Part of a small language model's weights.
Size: 11 layers, width 384, 2 heads of 128, MLP 1152 tanh GELU, vocabulary 8192, 17.2M parameters.
Training: a variant of Muon for these matrices, 630M tokens, 9000 steps.
MLP neurons of a small language model. Each row is named by its layer, matrix (up: input weights; down: output weights) and neuron, and shows model dimensions 160-255. Each number is 500 + 40 x the weight over its row's rms, rounded and kept within 0 to 999. Numbers have three digits each.
After each neuron's rows, "fires after" lists the tokens most often just before its 100 highest values on Wikipedia text that the model never trained on.

L4.up934:530447469515496545522451523462477518440482440443542434505438514452484510485512462509539458417504442544536558518486557500532459519548544535492516437525514481433473546536518600551507527461536451468521548408477473529572553458488463486538424557525542499549535536501527514485504476514559497526
L4.down934:412590552499480490465602476506531480578478489487478498488510534547597566491446549478492530622515504495465492445473534455460570472477472458461484504512549462524515478512561442392477483525482489541431450619476486472443504481497459563453497502485474516511448468525518514508396489501473524460
fires after: "\n", ",", " ", "s", "es"

L6.up651:480528442481524455502488471460470587486448544588487515595597521552541508546534546423465502553430530533497502512398494466504451531538487526464516469517532507528424470495563512496509500478492507506466504561543464518412455456557536548478477486467523515446496438487435533518491499518538519499
L6.down651:498496574494509490496527497548519427538582462422510478464424453408516519469455487499530480441477456459504543492592469503496493441482444453530507528513514541434474516559479472489504555533487540458518471451430484479557536564477488519504540487447429522489563495473582482403458497434473467511
fires after: "1", "2", " ", " ("

L8.up461:507519480575564588520499484507505515493540501526523539500461536483555489472522489525551497501483478512488487557473467467526525501474467524496460486479513535478423550515552464546468476458504558483552484515546423493548503547478533567613558464492493513481441480498405521428503564545520502570
L8.down461:546441506488513517569493527501488481438522498439432516542473577532504457514496460505510524458464425512480515439558456486565475501537538504516520452527525535529607443468482496545492533492469490479427493541467533537555486440494543468477451520463457534532549578479443482566484429507471489434
fires after: " |", "0", "5", "2", "′", "3"

L4.up873:553549511394485526487391474509490477487403502534498531547472523530437441517514426544528512568493478527545460490554397472442495458521506495541524513527469493432517469531397512544433519504427508412430512484563451425418457543505481505545557493595457483522494445491460468455499539474508472608
L4.down873:449485515537584510525497532512542480524550455506491454525522478530536563507457524498447536492455573575482471518440491514529475484530562488419407475545534533538495541442530520425514481479518458543499510490495487495487492526492449467461478550513494510478452512480523439515484472546485554438
fires after: "0", "3", "9", "4", "8"

L4.up472:496502523554476590445400474472472494558519512449468433521524474469522559559490476533548466517463521568544530502520539484540453472500534470566536471528491578481557507519507527503534489469555452528489479511534410403498532526576471484527543506577525447451506522526568507535449581521467415433
L4.down472:510527503437471420491561507540552489554515491470559515466499450534501437502555513505473523481537471505524432430499457471502479495533505482472456514470513414455459567493494439468456478484464555447507479503530532566539497491427455502538487586429456512493496480477454491458539480513486536497
fires after: "\n", ":", " |", ".", "4", ")"

L6.up243:521500523512504487482517631504550495502502446534488553498479523456476401445504489498578485573456506478470512510483452481581508528563582514510576479490489536489497511508454470445571505553515558532556562517479546570515514500594537492540509422444487475469452528479544505426492546432489500501
L6.down243:481451537450448485494399518510454550550499485490476479505471435533476477512495414453449505478514512515507444516474522555514505477473427539406410534466533502400484534431537455608477538544505503455499429488491553501525467453427486551492459541424515563504471429536474554460481466552496527604
fires after: "1", ".", " |", "0", " O", "3"

L4.up280:426525520479461548499464529487559486458494494503495524442509520484544480517486508497494472490422478527459469516506479487525400511486541420512502530534465494446529545472481435549502426524439568520590465535548515537514520620512458544486509548462498465573554495487470513456458490533538506466
L4.down280:513403575533538492531480461520460533598487448464554494537520492415476518500440509542489556525561540544493500500509547469516465546508505495507548405631473481484520440437527478482502532495484469495378491503448559485403547509457500426486532492523459466521415484494533537488469539458441525525
fires after: "s", "2", "6", " H", " S", "T"

L4.up1126:408453509525424502459554527491531469464445480472524471417516500416548449494506504562472562571511496533436492528523539524507450591466545492533500513527455482456477511475465496529558468452519572491552444495500484514485522516520507492464542539460484528472476591506518559403544499474509444546
L4.down1126:545472448500552531515524444575453505525527449497479425534547489600499487523493502528491425435482496468526475439416447477529527380510457516461507545464524566542573506446489507502459481566444486547444550494495499516503498484475536524515475434580492441503489538481494476580423485533477510497
fires after: " |", "|", ":", " Total", "0", " of"

L6.up117:467479535479508488428514451476556480469510454514510610406514451450525531457489537489426454509474547512480472419409602528515494449542460527459451493491556514540491527462402524540503557533515463510470486513554523483471526532499567476511494560538528492483453522481473407442457489486489461523
L6.down117:473585466493449537504480487491481529531477472539474448528522461528524483562463431488520488517451466459480518568578461485526512476410522487434504502564516569512446523535499463484464487467503518497484479538458485479573503545507494551458560474517469544529456480492537588525458478510446418504
fires after: " ", " |", " (", "4", " in"

L8.up164:521454455489408512501483481452544542499475522557500525493494581549494557536505482578523438515516514447468515530508533524493477504462459468546510463505530479520540517462461517524469525552520502395455529448569472501486504532475546484554524554576506482439515576510494510474533551472443436512
L8.down164:447544499513510550541510506515518409499490563473461477436437517484519501557468514437507521622544462521520470593529517482448479528516541495417516512500472506498511433502588489513486474463462559564494474560487533490503485477491473500490431481447429535492525461510483485504466503602491567495
fires after: " ", "9", "0", ",", ":"

L4.up578:514524451449496472518519480487485526555498480521471509487587489409446450497569501554511504575442422441457533463478510490550559522443525540550492476457455436444487537524478475430554468471500548504470437529518583477532481494510520503499485514506561537515506502516514567501546457471444517449
L4.down578:508484541553479489564542454523450475449509523541431533496472489531536523474464456483472468439532519489511480519513509474494498495495422439479501478499530510537554531551537472498434454525482423496476518466522401519538534452483527508501495546475507473554468525502515478429502554513519501543
fires after: "3", "5", "2", " Un", " ", "."

L8.up5:518545480556567524437530494430491500503491523438533516438447524526524499520584509505465507418492525512579494477489463572552463497523532501491532457550522529488490519540465490440515574536495558466494484452473522520497463444492503539499465529469476531612421475487488502528521479457515535428
L8.down5:453473455523540535481481510508467479507555482460486474458475528570421498490458464499519432508581530439484465545507539489460517562474480534461439523366398511491497508521554468522495502483521469527550544496517440501444489459548433535534469564548513615459492481487485494466440474526462460513
fires after: " |", "|", " an", "1"

L8.up507:509559466505546528537498456501552496528573504577513470524471543515438547541425537484524446481512497500534480576512453487500394503465530497588528461564532526495491518528468562530427470507577504569453485480523468598567415577487510545515469545465552486482503496527547483529572554514513523534
L8.down507:527438542555455480498534511482537541447466546449549466492520494529460492457525452469474558460368526413430468468506491495477447463517458516422542492532566511461512496461501498503544425470487479427494515517483455498447515570550483464525506550486396433539424466459485544523477416476494461439
fires after: " |", "3", "4", "5"

L2.up489:585445496476518476513507532447485468525501492459537542481528466473453463479472508552546474439522489515590442554524471531572537523495443573516401520529491497550520512509571470508475532489501571484481417490472534518456427538475474417485389537487398527521519469481546457465469512576505558538
L2.down489:543525550500537471524507453561484493564470416494505528511541504488549491485513499464472465507471544505489441518490458517473528474497498427497534502460456521474442462517541469550546560523412532499591488451499455398488494435501566521497563486489456496497508504504500477482504493372476474458
fires after: ",", ".", ")", "0"

L4.up261:521452480413446528533500519473506526474483432523582468457539422498513500531541466502473523567447561464499509562492459527528622521521449519562485458525507529483553490539561462508492497484408507492412453496482482549516536486547424489485469509545478476568509484490489502471473514476464436449
L4.down261:472467548444410429522459499557473558451525535491451517487531545525488581486502459508543467440503551539502472553522496511474465469518516459487519477516431541453527535455482469475568514501511491502497568511533538505444550470470527479493541526470646495536505531523456517378482506501548527590
fires after: "'", ":", "3", "2", " Wal"

L4.up573:589516466468528484562405554479478555535529530511488502526549477502511473480456521471438511468542469502494494480544529501481489482489507477532480452460553481516547462479474524562542493579522533461548496527623565514549501546440473432516499500467498547409522540483507511541463552537521533514
L4.down573:403489549559474476505513466579527486429444471547524479469492551464512535590478475535505514534424497453468536525488495506506473520499452561501547524549475518501559464481534389446550451494418496463407481523492456530443531545493517473533453539496484516558465497570493494466447507540474432483
fires after: " |", "6", " Le", "5", "8", "2"

L4.up653:523469483431440511518538444485480475468497535492573498490459519501533439481549564475457443482537440518401489538476615411529540564486509493548531496448537495488479488464505458481439537481552527489504481535573443541535496476535504519481525472472443454538453541550537456471412537473485426546
L4.down653:474487468488449507476409484492540465468558408551448485595542544510469538482481482515529542478417530497512491529535444525492510489522538565557473528532441563497547509460489472508486430548549420534483545438509530422536480480453476505511466496567556522408505475519477458582541459522469555442
fires after: " ", " the", " of", " a", " |"

L6.up775:482500514476441457488500454423386519548502440560468441513563557494518510511486557470494535545453500527485524471456495502525556453436450443524528567552470527469486532447530445577490457446464528483573462446421480487511510457529507459500551460510460546492521415587466565467513494487552423410
L6.down775:558524481554520575413462498537550521482497464490549576405420464461525481485459500525543528524470498539526483553513496505551550441546474550479528425498463484514570491510496475454493560478531477443503550540454463528520508557529455532538533524590410411500503562553542490521492465547533516463
fires after: ",", "0", "9", " ", "°", "2"

L4.up110:491477515552487502484505547512538433505505455533489514552541471525585530411515546495533547527458539531528487543490519493540502468469524410447458494528558511511431579450530501470505499539426468529611487579493515475536488517596478501477480448518493459540478565498514489489506544481521499509
L4.down110:538402612538467472530468422520422579550421517431586552482500549509470498527513471581517536498562460489498561529497510566488473508549517554543527523455466545469581505482491461519387461512487559458477515463506457502528468482484511557499546539525502579538481471516447534492528493449450440486
fires after: " ", " |", "-"

L8.up1050:500477478469542463535532477525545428570454508463543556515496533571537442513453562529508457405549476480505375430507550458536521495536466454523442523496555464509456531485558519490461446572468540530422547510454523512525484580521457497561497543485464475517487525496515492484506483472505531490
L8.down1050:451531452472540524519467423481469534551526494523508533422446437460511539475549481521497491498453487579481530481533492533444559561513470506469522479524486486516564486560458532492512565442474468502478440547531564539545604455483548496439449527493547500482448462497525455456506552511447474518
fires after: " ", "-", " a", "–"

L4.up700:504487557511469539470597535477514493504529533506550540515474543488499490492507514485488520519453593518528490473492513440469513448574521443488434532471587518509459566457437511517529503534516448494560439502502445569493460488496499497491490502510537414469515539518503469455474485438510521437
L4.down700:486503524492519510533514446503464585523416490540527562524484475535489523453405485555500484507621450443532514531473484546522489480427531527527465568536496501532455492516515499485371458521495548508542472470493506469534471507531508507511487454483510600581471514456494552498537546514503459532
fires after: " ", " |"

L8.up373:565507503464433553483471542535443506469532542523473576458535569509510424532474545552513454490517534440497522432483456423486388487482493404462499466469521595484475528459558503493513421451478474477517527468459503424473471494553502497494489522575532490475545480523499456476490524483409453465
L8.down373:518524562482529532529474472488477527581490462507556517516481445433526503534478513540480426448512506515514461564480504467470539548519513523470517521523564508543559518529509477519517573466500446463482480490457557491525485485538509481507470548444396499540507500461542508417510498531563550532
fires after: "9", "1", "–", "0", " "

L2.up487:536438497470471537517475505421495527544547500481522567442495483441432521460414531558470479463517482545503481456509511442564573522506450474472536520490577453609493539549418513535529478482542436489556532463535516466547492431539465426477532522525540478551544581478509436473512492498457509466
L2.down487:424551532554519429465537480529518456484460556529463411593486526496582482552515464462527526519475470482510509511462411553478389511481559552575472512568487537430494481458592473471496495503447569505455493531458482550470525575473544562547491493479500524467484471543463557522510510531525524508
fires after: " ", ",", "0", "1", "2"

L2.up413:487519483518511521477500421456497623491490498459500533541507535465513466458467501520533572497549516491565478509542485485527537512550605501514482537462514493533492411495554545505507601471519589563565530441512555561494502494497560578565451522504522509497525509505465446456551467424578417489
L2.down413:491512554499504461530417508515507496511521482569512455444561576543472560505538510494521445458436471524445514515475535511488477490462455511496535514547453495463550617552473425508519438510482505465415486519521426431503517515523413395455513458531459558550484521528541529563516556536459532551
fires after: " ", " the", "0", " a"

L2.up500:473531484519491458487532533422475465489567459490522553528500499554545471501461524502473454398531492514541498401619426539471450526454540506503552537462560528519488525480493512521538496441493518566519518465572534508493497442516449502481467487468464475498575520482455475528503488487543487520
L2.down500:481514510466564525534480468652590518478508503550466455496535543492498515555449505531480492482459524491469486554454524508484553533490564527454437525482460430508529483517499516509479495513508500437518527518471531494494500535525576456581461470537507482503469510499487523554512511505504512447
fires after: " ", " the", "0", "9", " The"

L4.up90:535459522552462543475547484572564467496557479465515492456442504468535509537443524503523441460472482518528461480459559462601442531530553470464478504483546538529512530488481523495483533528438446517526493535548504550509471550561519520495474467472470504486522520488548601436420476496516534526
L4.down90:482512485492543449516480505517410493515486539548510469474519516457473527494473470457480537397549524535488453573524462581445516479488533530511441496513514551434526479484455442490479532489540556463462420418472539507514515457431483521480541495522455456506479497542472509547551535554473499476
fires after: "0", "9", "2", "3", ".", "4"

L6.up741:498529486471531496487512484464510569516566467492498470491475488507559538502485528495483498567521589448529470489507559542499505518436435494527499482561580516482527460552533513499541493484477562521582475495552545553473462530459475470491498485503472499488509535495533447514444560423517511513
L6.down741:546497450513449463537489550561484516546437472509494500511497454498456410496584494498437549563471514521512498498481502534529511502517574520525534464447430557465504521481469507547432526533515498533551698462535449473523449546455533505505505512531480425572564518490497547453574495547432489414
fires after: "\n", "0", ".", ",", "1"